python train.py --d_model=256 --activation="geglu" --norm_place="peri" --extras=["capped logits"] --optimizer="adamw" --lr=0.00182 --beta1=0.9 --decay_shape="sqrt"
MLP neurons of a small language model. Each row is named by its layer, matrix (down: output weights) and neuron, and shows model dimensions 144-239. Each number is 128 + 32 x the weight over its row's rms, rounded and kept within 0 to 255. Numbers have three digits each. A neuron's up and down rows have the sign that makes its largest values positive.
A block is one neuron, or neurons of one layer that tend to fire together. After each block is what it responds to, as a language model described it from the Wikipedia text at the highest values.

L3.down177:140105100126116134072146154168129142156090154121194159151131095143088156165112113097124080090140159139140057173125096106104118116118121150067106092156142135071165178167119116119097108144127102161099076036116104131084109120112077135125135118112093040129134104124149128103122107091118130091
L3.down332:169140096152166066071163123135158049185137161142192154095101125110124166126175108106150140141101134128116127160136132133109120139116055157116109084135115155039156148168108148156145080122086086141100082121136126123072086178139092158102096121143102064099125140137116155167186088159116143102
L3.down470:133080122096112170133142146241135141212124177115135043117136119072116115180120141091141137133103091089075158156104097113147159134120161107176107100156101133134111175159083142146116061157139107144087183126141112133119132122104029163112165139117145125057126145115152133138140115118120176151
L3.down490:140119113161106145097121104114143091171098154137187141106091136173142117164091118123107112085124200180125124149097098087133129103124131175073121099166211154119150178161094173133135078113109109185153052067134123141081116150126119151101132153130118138130106129120152114095163111120125140064
Responds to: Table cell separators. Pipe separators between cells of flattened Wikipedia tables (sports statistics, election results, discographies), especially after empty cells or numbers, plus semicolons in list-like rows.

L7.down477:115090122102120109106128109139153127131156106100156154133148148115125146147168184167162128136070070145190103199127076122070187127121116158119112131170084113086068152144175073161134157126134095112113174095067162098103107125129136129118115140171121129126151139163164073117111130138155099140
Responds to: Space before a year. The space or "20" token just before a four-digit year in dates, such as born 16 August 2001, In 2021, March 19, 2009.

L7.down88:131132114178138141192151142153140100138116128219105110169077082103052156095101154147073177133070105145111141164128168145136130195130176130150141128116200092150149126095207109168094099132077101143107118112067075104101169141141106181120123113044141110134207118157064166081128132091165141128
Responds to: Plural subject endings. Plural noun suffixes like -s, -ers, -ors that finish a subject noun (Officials, Doctors, Soldiers), plus subject pronouns I, you, they.

L4.down29:078104139140158091118090135136094132116123102185100152067123119192090115130133137105100096136121132080157075115165198120133148109120141163131156108151171118149090107108123112123144188093078180126111149123141126117201080090105080138139135113137161172138095120185053131059193108073109154088
L4.down31:180152157133043130109123131084056078190075110123180132167106081096109158153131152121089122102109148146120145068143136057152140157182096099166172097105132098134151159150158179094171149132082103156158117111117108123138158093075118150112089115110151145161120118098106107109129145186150043142
L4.down139:079146175147132128091117146104068062136124180143105120175109116138169127121147128108119137138157121127112108137109156150167166132123163127093180116168152116166124142120120141161129110143131125134097164087190059087083129132123167145105149142130157107070131085135134134132161132136147120068
L4.down143:091089160141147113106132098130162135181156127130194154140100108155198094145092177106127105115169154116057118156140161135147133137125195075155099167118179124113136165077153137131185100158092077191131103110076160094124078105137122135124186159131167126153164179205172116112112123134122064186
L4.down202:169080112132097108118171141133163133178110137103073144074136118150142165200131163103122127162160105047129097139134121160123148096164170145100084092121112140126124102152106135130177129193127135129094147105135078088103171138113197117083116096053112143113124110118134108117147123090177138135
L4.down207:146127152148115132156123082124143093163079163178121157082157165123122118152122128055189097127064143209127130132203131083098151090127156163144141149115214110112135149116141145115169155139141168154083154137072121085171162100083133129105120099183108131052080111161139123130108105167109150104
L4.down214:123099148077127149093103165091084104100125087098141086070105116170131114084101114141109191142136137142107165105099174126134161080073068093088083159134107087154170151121088141143183132102075117146066157122162114116129141095094148128156161183083118084065145125179162143155106169121178161095
L4.down228:073134172125124100134089121063077147138099135140104100124091124091092173189150109138115099158086079133046130148133181124098138100113230162115090147178113140127131149140093074129148156136136133101089117130142126086161105109130123134171164109077120153139103116167120085135157124178106179134
L4.down242:204153161167071116112066159145102143133117149141108167131111164159115134120108174089185134140112024100076108095163118105156104182067109150110112114185151113175157137136107147143098162193073091098128148067170057118105104080102152129138069137122123202151091115178048146130178107149115156111
L4.down304:114118076155143107083157121090118148114145100134116173138145136158134134204105151129092129117100112149179132042074157084163167096101161130139065115162115113121158187106124146113122154142103185141135085125147153192085085048128136121132189127109077162101092105123112113140176126121117136169
L4.down349:122099123140148190173178181101100158167125207162116177095083110109159119114107120137126126115119100161118167137132114172171095223120091161092197146107114183170143158146119148108107165109134075160140060116134122133116147188132205163117114186106126167131129131131098116154126130088110118146
L4.down431:132132123175118066095111124123105120197106077074117119092127113103114095137193097111123201152110124175096203035122139160139099122127170150091158088131083154099121091154106150182102150086120151122166126130178153114135083098138140126092129136139177097091131141200061101124115174141182154197
L4.down444:094140081149157220151054150110088123147116152103119134139118148062181096155211104170139108095123080143081148110152097052104195205110181147115100138108146068138143140141109145106135100180121095148107151044153147080114154143103127162112123121119092097049147161159108132151157069145116196125
L4.down470:113130168140113144139173108127167120196138140162112120097088091110097105147128167069136145116119136166110104199160127085108162095144125075114156147151194102150138129131170139097157106109130143137056121138097119118080134179121194124094144163099179103094094111153111158120212105111089062131
L4.down518:099172118120113164121113120102129139102088066137124145159070128154141138086183112092099122188109181104177109129123168144117144141127150145168108087145077168119087198107136119134138158199142119169088126118094109128152090175169110082173108096146122123184155100075098134164179150073137163162
L4.down560:092135202102099140099152142095165105116107138151110114128092160124140165155140150067114101092090126112036128107121094108147104118065166098114088124149089181165159128136147187127170099187110104128098093146175130087182144137140194135192122173122142122100167120083116102145132151137143077142
Responds to: Plural noun suffixes. Word-final plural suffix pieces that complete a noun split into several tokens, such as club-s, salar-ies, renov-ations, Play-ers; also % in table headers and pop before -ulation.

L4.down74:212128160084111153143130109176145105200136133092102082158118162154091129156130097082155136095125108162147133152134193096157074082088113141066119144114116121024111124107098093128159118113104175146124135142126159161178101092161138109193167145062095133151132149088111142094092092126175116126
L4.down94:129122175123158137144153101162188138144144209144168091146105165115104085165087143113103113132093180161112099142130179109165134075065097102146104069163133183167101129122099144203086108120159118168104217133110097139126181084103126131100114129150118143115123136180163114125121081079093154098
L4.down144:125166109208124135133112087150065099117139141084205166147155164162119072065144084115162146170093122140099093159151219117102124136172075072060152101182120109111104158102116117160114125117106102107058152081096153071106141109156096148124108153191165157099128189038186124134081122138109074134
L4.down149:162129147136115143094159134121166087090181105118106088167157115125093126133135133093071104093107107149080105114185090147127102117141116104146054147162096047137180113126164161127103079142148154126103102076169145111212193089117189113176130110132120150107137141139105159109109140113123161099
L4.down170:118130118032157096162167060111107102071106139113096087108187152139112096143122072143105143141082092113150154195115111142145142112100181151146125088100124157136079155152092071124102197116124161207136110079101168125127161116111123174176142094135103159065133108100096168129127103153209148088
L4.down175:133100145140139107095143112155143122212127134195141155166114148114109089092139156154133099118061090104109144083114167174102081098133146134143132124119053119148095159182186107116074177141145172109165138135074119155131110143124133141110130084104054188128135168091140135157126104067094169114
L4.down185:097113096118183081122095178110219131124108118124163102187119112132118145106057139146110149100092115127139161173193174138089204103104139170124161115089128098135096058079122119154166179094134148074146137080085109135133150127140139175092157076150123145135131121113109114132150129113111135135
L4.down213:142109129157168119198084116087179172150123168176117133159172119129108112100106142063125126159102141139078133150122135107076094163163117052142153155122111124160085093140030058156108120099141129133121137096133177079135095128106168137103146136146108145133114116097120167152109127189146127133
L4.down265:104137116114115118158120126126111149134163125171127144142163147132078185053104154160138101138134138127182102108107155137099124143164078141171082077149148106054098138079091166103126161130087104142093092165135054144121125153199100081151079107131153156173131165126135116125113165126091131085
L4.down280:175128074133158106191128143131107115152178134133156157187146091127104085096136126113133104127168159077100128099118135123067167137105132156126107134135098105162075103133119096244162114105158159070164115108127192125144145139091139108132147146145114150077089128100080086110123115141054053151
L4.down290:157120167146146079136100195179162164114109135134182124180121129145127132090143117162178100164131151104115158178077154135089102058103121144132084081137128121164151088097106151159115126154122124185113130116083132131142125067100093054139118182117148071153114144125078158106104145156119087175
L4.down335:097220081141140117051107168126158120084118145153109193164120133104128130106134102104168118105123096147142097068148099093120105193143113132071166132123127161079091102200157131161160126156130029135119095153129188157125165197163022126135155117066137093100120039100182145074086153173144145185
L4.down363:130153095161130151114132141148130100139147185070117187098132175127128181122221195105126108100130116133111117169162132208109117170169146124152087140082157109154174114112095167126102099165103098135152136076119150124156098100138189093108124122112122146089145091154087148149091125117105132158
L4.down408:176116163119062100179096164117123094128143173144111143198148126155113164144135134078139111116140151113080154153139112151121134060128082140085143121092099103127133145125126113124169145175167182126123121137080111153107078120184092151129142135176156145125118181117135128124139060122165119136
L4.down439:094157101135111093179083132187120141086123145176100093114171093121108100100151226093067137115150133080131139160100110080141130205144204119063154114162145115120174086171133116119120128105132075127107141161142125133165141175115117139121178111112131187096127142130120154111129144118143138101
L4.down493:186194184095223124141131126137117170027135089134092110144133123076117150136126115132082123148109153158132122115149206008138174106181132109113172139094077131136141050172153176133091058114112089156090115233126117092076140116122093102104131155148120100100145107060122143150147121140092140130
Responds to: Year century prefix. The century piece 20 or 19 that opens a four-digit year, mostly after a day and month in full dates (death dates, match dates), e.g. 2023, 1954.

L3.down194:134134205148144248100128063099140144139120129116159089070120210104139121087174166118125098146099109175131126142061166122166125134200121092133183109111133095109177122130120096110155102117129149122082175143140146125102136148116094169113184091109162106136105128115044085158168116156077098120
L3.down229:094100109130127116140111145121133138153137141115133118117163142209151075133147179150127162142134080129156143127158145145086157180099103084199123151151098075137041135102129128101131110132143120156104145157130138135125144140164162137095114148123071130099126110136090127154125037110144149144
L3.down320:067084146160085172161165105116082103173137175134161101110107130154122111116167146133116129101118133144116111170123150161169134088147171097120193128111176076157111147121104124111198093105121131121080152145170089093063200159133136144083144170144170086081141085189107140120109122148165133134
L3.down553:100082065161085161147118093123171145123099159116154117140141104078089150120166099114143193129124078150110114136073099099166164116143130159171166086108142128059114129128097103113126151107111143176141124093120157162116133189158106093119079147127137138097101080065175062117063167121109121098
Responds to: Word-completing suffix pieces. Short final subword pieces that complete a word split across tokens, such as plural -s/-es/-ions (standards, inscriptions), "as" (postmaster, Glasgow), "t" (rebuilt), and final year digits (1911).

L4.down70:097119194082097163153148131129176157120100126079148085161161150159101084079137155103119120088122176131113160165113143145108120090171204129104124097160112159148136106109138117160133124152100165066114112115110121033098122124146064093119127168130204192135092089183100157149114134087020142169
L4.down180:103131156140122146098166056136158122178081124116093122158127093150092151179073093122147161098064136123106129122181144156136141166178128122104049178120129093141104157084135141219115147094132185065140130136096072191167111121142148098071076104141127114137105168143138130177197131128130140088
L4.down187:134068103168162107120130140206154029180117139101084082172102164077132091173069115136081185076138143111102120070127055165150110106133123151135155158137100160142114193092175164152149121113165121089112135110103088128129110115147147133128094100119129072144133112133154130120125163133105033150
L4.down210:110162129151157099147182129152179130139104145107181097105160084093071146082105113156073149160159109124063106130090132121123170136092137126191081171162106156148160139091172073113085152133227129139162109128071176114143061070175156131144133092148114128141146136126131157165126144124120120158
L4.down211:131139126167166142111153098133169121128196142109078116129135097122123115159089095157089062164156208125125098119114145174146111085149124093195130154167123210089134149141185083083165150110052118132085143196186115128085095153146073198127114136087115120061099109139164100142140152172139090172
L4.down217:094143156147086115107136090190143104111117120132098117151137093089120197153158118093157165125144094126177114096127165099104085086128082107126139166151119155161118113162083119077127099114133171131077084174110076147103113111147187156126136110090084140154103073067179178160171098109149159129
L4.down227:132138100198118129106071054108095096160146120113115163140145158125095159043151102115102120153150159112177100063119131127205167156117120160057109092207170133095117137115137126076087093128158139149184208160060100116107142091128129130144100165142085162155119088176105220125106100124149117090
L4.down230:149131146155051190143151144090133122152105112145098169134173133132114138175101125095174122106149131132148132078070139162140111042145128148081124150232136078181182168103113109126088107137136114146097151121214162073077118121149133119159107105129143160169087138156139159083117181140155081150
L4.down286:130220155153166157098197079220156064139144127152142148141117131104083084145166111107118047158112228094124097110103167140138137112191137179111126139205186173187141135120176124146115086106108122085126118124052138132125148079132151111109195132120077074081112115168136162126147120089039094177
L4.down355:205121103103116091116153069107103093200073107112135097092176073187139113115140130135144124096168168117130189147168176185139170149142127122097100123126129109089112135071096144090112151061083165168073187200202165147108135091123141175117130172103106143113151141114122150137111221121152192151
L4.down421:170166115111096158099165110080146081147155108123063136126108115170156204109135181089130071119090085117123146132116122126141084153151153117058135128130137160177163153087112124073159172158153097101155113171133150132144138105071149162143136077119098085146074130171067175181120155173171120111
L4.down422:140171139089165093143127100128109047121137109194152178121161118200120090160110112092134084089121065124130151137113110132137125119052124120078142141173172167131100106139109123110109094069142104107141084177170113113125178136101082124099156111135147119099146197113213197083141135116102076108
L4.down432:092163158134083112063107127085114143098108025070116121137119120095152155099127076089078163151147106128035127060127139134097115144116104157096115113165149051108120131101163169114143110119126127118107104058086089135109084143141137151104106184086133179150145164126171140127107122163125222084
L4.down456:105178128115146127163093164113164128128140150103157142133184112134189149130143073146116099135106099129109107132140141158178107140147112141135156097112126067155214124124020121114113178150100125135122191103163045130174128124130122169086095084162147150087124090092084150151063131132187062121
L4.down459:087106174123112156132098174163149095100101169165109169164155149122198092129121139092130135135095092128157117087125125141121107143140097151151176124127171195158191152088141068153145120104100107121082085117161119167182171132141096151128107112086124092088139089150111116145172104162123143123
L4.down513:160131163133117108127140147123162100085156066113123126188101101107157079152143077149115128167148156138119096086080143120103173105127159136102139123215132114177126179098151100034118138082167111121116110116133134175165135089095168127152140133134143085131146074152111090165107099167057120129
Responds to: Capital A word-start. A capital "A", often a lone piece opening a word, at the start of a line, heading, table cell or sentence, as in Aggregator, Assistant, Aftermath, "A Palestinian".

L7.down427:186148113133171184189167133123103072140104098117120166147163141084140110148103123068082079207156118081169154118118100137134112119092156133140112130136156156164119138153159107077187065195130125080092176144188104085108088162163148162146091072141084098159141140121077164115157172156149111196
Responds to: Capital A word-starts. Capital "A" as the first piece of a split capitalized word or initial, e.g. A|lexander, A|ssociation, A|irport, N. A. Williamson; occasionally other word beginnings like Colle|ge.

L7.down156:147136088096111134112138090139117094146129116124152145142088176158123155176115132138134108179097157128159158168112113128074138151103131111135118133121072129026108148104170136129131162121120126119118118173126148166099158142132116167116091173088099076089121153114159089105074145105106127156
Responds to: Field separators in lists. Separator punctuation (pipes, dashes, semicolons, commas) between entries in tables and lists, right before a new name or value, as in "| Toyota" or "2011 - O Brioche".

L4.down2:125130146131120140103108117145122102135114122134194136161072149133163212119105187091116084127166187136131148146078093098138084150091162131101181131112120124052124196200135097131112174127118107094128119115128125173073157088150112095099128090161098089120157094134128078129182094173146127119
L4.down10:149132079167094131153141114131171144141164128141117072108158044128142112151120152113151141121118134086117126090152138109115107132147082096111116159135148169126117121130180153150100136106109084149106113081069102171110109146123092161160109138136081161095093154159130171138132138104138122159
L4.down51:142160103178133117161113148100091166147118162132107082089166122133224139073100166143167113179174122097117077094150096162062114108140118159143105113125146177108145138151147139110150093170138142033141148114129139129106079099206101107085153148111164116102161160133187163153159130159187097094
L4.down69:144124206106180100204078143098136168108120152118095170147083105120123097103112090143169076142163064074102076144142134186152159171083056077117089125115140126074140147125148152185115119147091098147171154137082140080137121102100131176161146109145141131147152060120149132157115114111121141138
L4.down118:158113103149113148103152184122152142111152122132137082177088196125149123187096126187132132144088158135115113138128110158071112167106160118123133139125151201165078164089149152083152171137117108116140078140101123086217144074098158106147090117075102123118149143099083079123084144154116149136
L4.down165:183172153102116142123129129129154106145119179162106127081104152115140090105145170124076070146122187115145123170149059191142105132070160074173101129148095119099184114171119183146122092149093141140087163051170134069159102140128151194102101128120122146160150114128110148138154135154111079128
L4.down184:151093114120084174086117145131052127151163149126159187115102170162128168128106189133051106135183212120133191076100099124114132092119070118047136158103129086077169179186131130104174165121135107108113137075110180137120130105090081140113120122127119079151153145108144080133145129158111106093
L4.down223:152074140143147122107124142125152117139116155104141133197120126212136095117071078163086157121106113151164131112150141112132128124140174118134121117104071102175132126102152181109165066077085132099194172164110107171177111172139118102157103071140127145185110148121102109162165092057136063128
L4.down298:139131120109137126100139200136166187136145100161179073177135101138137143147051147177138110077160105121180155104110128121139129075115104128088144149117133151152128156107134125112099084116178167121126080171183161125185091118157119092172158121064138101148171091113178117136098151129054134113
L4.down333:067091118136093151112104089203167151142139179146163144116112061172120135147154133177163161161103099080108070092136120154104186129133103142136157125117175127082137138069094144175088127078067072084123137096113083137152165077169107175153089109107128078114075169153115120133135139114188172166
L4.down344:061116151081149158153122076126127140108107160120148187124181119135117112134133101198156068123109132113069144133084077180102153127139107159176114091142054036112110114168137159093102122111167117080162127103115134145148138123127139140161146114113114085131155159144142106138154079093132135181
L4.down348:117171113146118184164096153076211147102117144119158132118148120131155055161094123105138130153129118120220104153148110153102147091127101066149110148092180131100116100135080121126160099126148096132125124136115121138132173161119125124157096119148148132102115151099127148097130113138095088082
L4.down397:052121099112177109172146132155177127191112140138137129120145150128108065164191100202080156125137130194103163149159122088125148074150073137099109093138120157058096125104100197116120142134126121153123123102078129129114132102166065092162042113159151102142160119226083159135137141160128118183
L4.down410:171150110103090105095124104137190106079098142153173161139059139107146169189129144067139124140129189124114099072126128070150085167102147180073127165135084118112042174168123129143109176159071101106152080108145119134130205106169108084137120125074090120066129100124131087144208058127200081130
L4.down492:126144135151161097075096159077104101133116161115141159150119158161141142129093109080160072111121121152132118129113106111195114132087158154034156089130165125116127153176079092072104190118137136116121202112177085120138152139168044108140107153102131097100176073094127114140134133149093097154
L4.down530:129085173097144124088125154120141184091113130115125069151120093095171091169099100133127112128071125110170083150179126071152151107100120118120180140131136142088216095140115118110118119118094115124131091132092127153126091125145084155140181144153175140170147081083118127118088183112111191111
Responds to: Table cell pipe separators. Pipe separators between cells in flattened wiki tables, strongest after a number in a run of statistics, e.g. 3 | 0 | 2 |.

L4.down60:133156097180162098206121133164131126168090117115117106154131112119108154094101103161133113155133096130091142169165171142121053188160124179114124090138127086142114124131172078124118100140074137182124147132084092120115115100117145118111127177191115173133132156150160116127132120086111096092
L4.down78:169118125084145111089146164122198178035129139179147101084128127108123160199164099042153133105150101182068133118130192134114065083116136143090145127115150161172088128139165143127097105140093082115112080174219182064197083141124131137151147138104159166132110145186092181164166102117105115081
L4.down167:121146146182139111129162146126135129102126159146117119110076150112129114081106176063118063122100122108159115125135099126132163124161098118101221182157184075171088101084225151110117169172138116080122065149130135163128120085132142159100093088053093132130108118142161075146103106199082056110
L4.down183:117102109166143135141121177112084120135203131123151131111136095132108105191116080165089210100144100128143156173157133153113108103116143159109165125108201137086129093140112103081130146118127098189165112119096197154113174100152091142072070108118128090092145101114039169119171131094125135133
L4.down195:112126127156133133118100121121149141155154051105105203128116105165115146069142118142135070165138143148141110151125142175123116098123106135159148125120083166126110120147164112170104155118177119109132111121179163114156146112165144140187162076089171133161123144143118089144124148151081071085
L4.down209:086079135105171115091105158130113085095121185103110120094123138148132174076132132120139117066139115095132112139155072068165158113129151127155140156165130181168182187128148092126151103096079139108187160142159173141169116132109163133116098099135126166148108119181159151123171132146180052155
L4.down215:141125084067117141144153098090135104162109112116154110094190131141151100193128064118138062089138144102126105156170136137072145080111167141053171106069151148092175179171134137124196176143096110122129246139155154159124138132126135126089081073171069160097070090152120121171186094126087159141
L4.down218:096169100110131127127101140123065115069062113171101110137153115135148198128134177136186099127164062119085096125103112127153099132125135123136095085178086101109090105108067160148176089124138097173095174114166104155093120157160138094150166173118103195132179134132113112153103094161153110098
L4.down256:150113059169119134157129106132102133143126104105111102076084152064098141089176153135161078151115146108133139217153193133085051116143157125161137176198116109128137095139108066231111136099211109128171102157126132110143115147125109079159073102169134188166106151141161183158092081091150138146
L4.down289:117101122156111123134159105113093148101151136120112113098086075115089119127175188137122131163096122134065169207108114113117104139118147134093125099255120071111119130124113113160104113059160104117141133136127142146144182167105144131184155124160106110154112123120093134131118104084114172148
L4.down295:126169141108169177152212133128102211147141084102080145114080144134154142135109125081119121082157100132119123168128193098106157111109177147099135120144134117168159211103105126138177110149132095136146129106081117131110167128116150138141072162095078129106136127130113141158119105114100118052
L4.down317:141123097130135182159172169142129091107174157116119167107094186149164166113110159140150166060172128138096083081134149133162140137118164084117136112136140154129126173160152092128064206178100136137150100192120167175103107125108142050121162139158135164141136125098103146144117119139175156179
L4.down418:158117054095203148096151153137155110088158120170138129135120076135074091180122126136157154144165078155126109177141098063082154108164108164087205169152164113160108129091122117145115116114103095113101112156086108160097160126172126137081149121167165127109145114160091130151172145103080086154
L4.down475:086169124185149140178045170121121098142191129114125145134130179117131111158113072126089083068165136134130147154141106065117051135089154154096118139141096092102129128166109120100092051100192130097093130138134076080162113083179124148183124115163144118109118145185114180142113110195184154115
L4.down506:132146096145072128164112133125096114153087100137100123144100181174106168179198134155130119083125112138087171102162081079147136109105182111157120110176105091148092083141140210202105068165149016122116140071115129088164103113150136135155130116125144100115104107120099137106110159117150201131
L4.down570:115052153131146113163101079151112105136101115124089133074125107202157151181112133126090082162105144080204078101077097160099173185117118184150135139154162108134142100132089117165164135103093117128098055107152147138103160140131140170187112091144129162164153129099149095133141089150133110156
Responds to: Year completions and ranges. The second half of a split year after "19" or "20" (44, 95, 6) and the en dash after a full year in ranges like 1895–1971, 2022–23.

L7.down344:128104132167087129157078119133156096149179068167168151112155156078123123130171152175100118151125118147119092128097129120134133201088101098131150143136189099158180125110120108111170118098101042145135137203097145112091160146141164126129088113132119049135126126132147077055107121129135090182
Responds to: Clause-joining conjunctions. Coordinating conjunctions after a comma that join clauses or list items in narrative and expository prose, such as and, but, as (well as).

L4.down32:169165111087085144124118164175153116170165132067212115124163153063116147126109085145086136096136097143165127131152149050131150148161168082124097095104146174182137155115107137137146163107192096167094116111119117119194185201116161115137133180104139144146160087065140201184153143153153138117
L4.down59:121147137112080116144156093112093103116182119162142084086028136132220127087143117139148111112176165157118176148112121173108108141072203140089126164142061153088145134093134185192167120101097142049142099161123095099092124163118142121120129150158132150134111141177112123181109091186129122187
L4.down63:140111161155087117142126143075168105137089164149107094138118095165128161133060085103106131150071108133135144122187075173116091140081152087092107166099158134105163076145189190137125112162134141125134175174125123145118113104103152147115103094123111175144108051097106161130151134102138104134
L4.down79:150149066105095146148152095103116064127139162150126083074163080060103127145117083132150157208108134114179109092036069158150159112143163163103137171161072171064131104139174049151149164081133141110137121195126094138148162161056115154136169150123157104179127142106118117142089136099087137205
L4.down126:129111176134152139171133090124131135177121125081149159132107136149093121130165132137178123146169211067089179065142128118193142111137140085112205168088085115118078116068116129115148156103119124136085206103127138145078181146088118103109104097191149104168119119085112081160163076191117069100
L4.down140:160134126179096135122134140157111135088114141066099108106080164085143103149176143151092148046097157173134142116148164116105177155164113113095126134201163093174106151131156102121148091119149124060084130145122089155162125102110157145099165079189111092132144091110193100078095132076110087114
L4.down171:225161132134154133101128088125160127135079169149136153108094160115088164165151141171157116052064128069112136142132085121135129148155073176156053104120106071141089091128078110106141122183147163152123213080093085134121133120201124147104127090163082127110098125145118145157167052102161124084
L4.down248:120182134171143128152106122077082180127087164099138107169111128087109065123111097106073122100130153108107143195125122093097187183122200123120125131118104081072156177134121192107167091105138076151152128094140073151092116212095137132124132198096082119109135124108128112175104138160152113128
L4.down263:099161101160060047171059101136132161089097125123080119105140140040142101121092128152174153125111185137163147174125138136129101138125116107147113101127113189130176080191177106148112111110149092080142119113160130121107094119123115166117172129169154122122149128105136102141144145180130120120
L4.down266:196105156106117079126160166129141121107179092042115137092116146172162115204102098121107161147081140158153122102142093134128062132092141097141163109053120199081145160106093186142155131144171112071152183147122154142108120088182183059133173154084086117163117139174137106164087091107122142126
L4.down272:165146158180173159119084112150148079069179108089194198127151145101176137108176117156169130112091093122036048099119109173142139141123122169104182088086102112085131125130110124145113131223139153090146159099094158108167111148095179105146128090179148058088135095154083138129080127169146137178
L4.down384:125130117080166174100093128166152122139099149154151171138152144147135114120135110138149091118130067112072119113082023119126079120174158127101150149140129104128116094128115165137180097160152149160142120123087122152107112124112067103096116072081188105135144154184119098166151071212173107160
L4.down404:135105111096249143082090158146114117131132155080115156097140108111169072123142145125200079150128204174112147121110101128113095151153118103170134099208144100079164117160207119168116143153097071119147130078129145115143148064058122156091130153159156162138107124189121152171134122181063076137
L4.down428:139121136155146131147147118145169132092144102105147152117069181111121101070126146110151039107139184106102113162185092132130153124115118110102083124127084104162056147144126135172104082081100163085114113102082209129122119112038091143153099139165149131176146121094162095172159119125089047134
L4.down490:132179117149132130113209096130120125106141094072190153167112146112172204111117123147139161118111146119150209096145078161112136129150151100114113106145112124095113175083136146145116128138184140085100093092128131111140099115151110109105153121143182154113142080127084138149108124143189116149
L4.down557:086208190137146140176122134164092077120129091171169140064127166127157089078114077123066041110113103109124135177119123091133179102143124084142156135105162102097113103126162130127108057093140140177115125116086136135107118107129086086129139071156133158139125139184087147099152084179122155132
Responds to: Conjunction after completed phrase. Coordinating "and" (also commas, "but") right after a finished noun phrase, date or place in biographical/narrative prose, e.g. "in 1857 and", "at a boat dock and".

L3.down241:108135103101133145100139131113123152125179152149125148136204179189046172132105126120144143092080146163138163117143110172091142133198097132154114068177083140122118112111125145158143053133160122070103139160135102100107194047083156105174151122138107139150090153108097187111113173230142181180
L3.down357:117137182164129123069160209129121159123162143110136171138089166140079120171161136162121112139054113165134103117106146072172126135175146111017126121149080105122073130126132165106085093162136120168110113161124112125120140127109078104154133143186110103198135143123056152117092127103193072124
L3.down501:125120137136204129132113119172165117109163190127113176061085115083090164114171140105142098100168079113145101079166131139081128113207100130125159060128110111142125085094088114131093157133171166154162115171122151154191075090143119050131112152115107078173143134124094131153124101061136136097
L3.down546:129107134173161145107092178085081081156142120105140151123141167066136118145091169138128091112086160160159108125125171111121176141107197156145092130129122099077089126151101162147145104091085146125156122129138128115113104137119097119149137101171178066177108183164152114119126052182141069205
Responds to: Year-start digit token. The opening "20" piece of a split number, mostly years like 2004 or 2012, also other two-digit number starts and infobox bullets.

L3.down302:152096106196151163169145153148086113174127100079139160153184169058162100089160139121102137164138101103082103082080143196183097187104072127136150117144066187139138146147149106114051143159082121160100151164139093135114126099134121121099175145093088163128140134188185097125134115107152107154
L3.down496:129145159190129093122150106137180078138155095125089106088113123090135082150119129102110100135133192088140138049080083141179127067182179162117160093119120079135123122130181145199090093083070173090136131221185135111167068094121166128209139117156077117109056144189144130102142132138160110161
L3.down502:118078131191119182146165138147132093151133158157099101132210183092151094079114190129169149135140113107056136117133109175111105101192097151110131122129102191148130133084149153179138124089074133102148106118110149141163149126128110123128151110080113182150145108104083182149076166079172128115
L3.down531:095129154116106177161174139131127130116140132157117169156151146071128101107133140134111111127153160064140110134111119140171143096055123227116173179129130138143105143118159131137111105135124171159108118200124083105126090200130200129143141147142103120061079127167110062102116188076150110145
Responds to: Word-initial capital A. A capital A (sometimes I) opening a word, usually after a table pipe or punctuation, as in Airdrie, Apps, Avg, Arizona.

L7.down449:201139101155101196098154113143132101118148127135152120130125104110131121062134129149092121142149177194103173089127146156108112218118056120089113220098173140130117147161122118147123103186196113180130112062123164104136040087093083110130091142105116147094140119119154144137078072139148134139
Responds to: Year final digits. The last digit pieces of four-digit years after a century prefix like 19, 20 or 18 (25 in 1925, 50s in 1950s, 8 in 1968), plus some numbers in tables and ranges.

L3.down57:134113126160141163089118077160131178151184109068136166093112116099134137105149159189081211133165132192076149117147122170104091123129130129077132114141089112074157160129142149148116146089222123085154165097081070124120081099101170105165146096105155098124105100099092113127113113120098156132
L3.down322:130174126159144115099146134139088174099144154133093094125073114105112198151156132097108159158083083098105082085045150124102091138061142135083105079107100108129173131113122156107154104158128169211092133138174130162116104138188156091166081128120076130123127155100094166104093216086134119078
L3.down337:151191080160126127109165131151131169159121121105165142111189089091084164165167145162141132150136107179148173133092103159086128084099145124116116057135124138147113162124091139121149088108164212075139161083111143056147159079123142139149168139101114120090146105042153171140128138142120134081
L3.down434:134133098119156151149158059169097104122120110152081134110090169094105183136184136147057196132120150140162116159148127155070112107182144187141122060118062160096155141069111105103100153111169123108153125143112123141124117185093140058140135088084092152126097085115114128101080149137175145137
Responds to: Year-final digit tokens. The closing two-digit piece of a year split after its century prefix, such as the 90 in 1990, 15 in 2015, 9 in 1969, in dates and citations.

L3.down110:204049142115185121188114167086075135107151190105163161093124164150159050132106163160085123077171101114148090131191142145071102070055118216163179100126088151176115143120107138145162149095076138171091139145112158147102153095129114151144136102142131144071184135186135120114159072199125103164
L3.down373:174179134133158115164121098146119100148108106061092107119070112064130184164139090087112145135129126098104158059096136101080086168168111089105087115143117147181138180108089124154146110110144160116128120156162191127167138124102076151125176121089148137109097117145135067149135147188157071147
L3.down412:094119100187092113103114128150159102132097154124146184103152110144123130090132114179161139110139128176198078097073097150067110170147104201148120128128185142171107133099121125171124156100098112132151103120154110156106131104156134170159087153125117148165162085103138147095127036155064096157
L3.down438:128116185156088102128165128175124132122112152084173129109132162165069163109102141172119141056065148176103150119128130128114072194130164168107194092151117157132123111118107204129080128098163121166153142132179125149093131078130096142158137086101166135081076169124086147160169146152162114151
Responds to: Coordinating conjunction "and". Fires on " and" (sometimes " but", " &") joining two nouns, names, roles or clauses in a list, e.g. owners and local, Horner and Lester.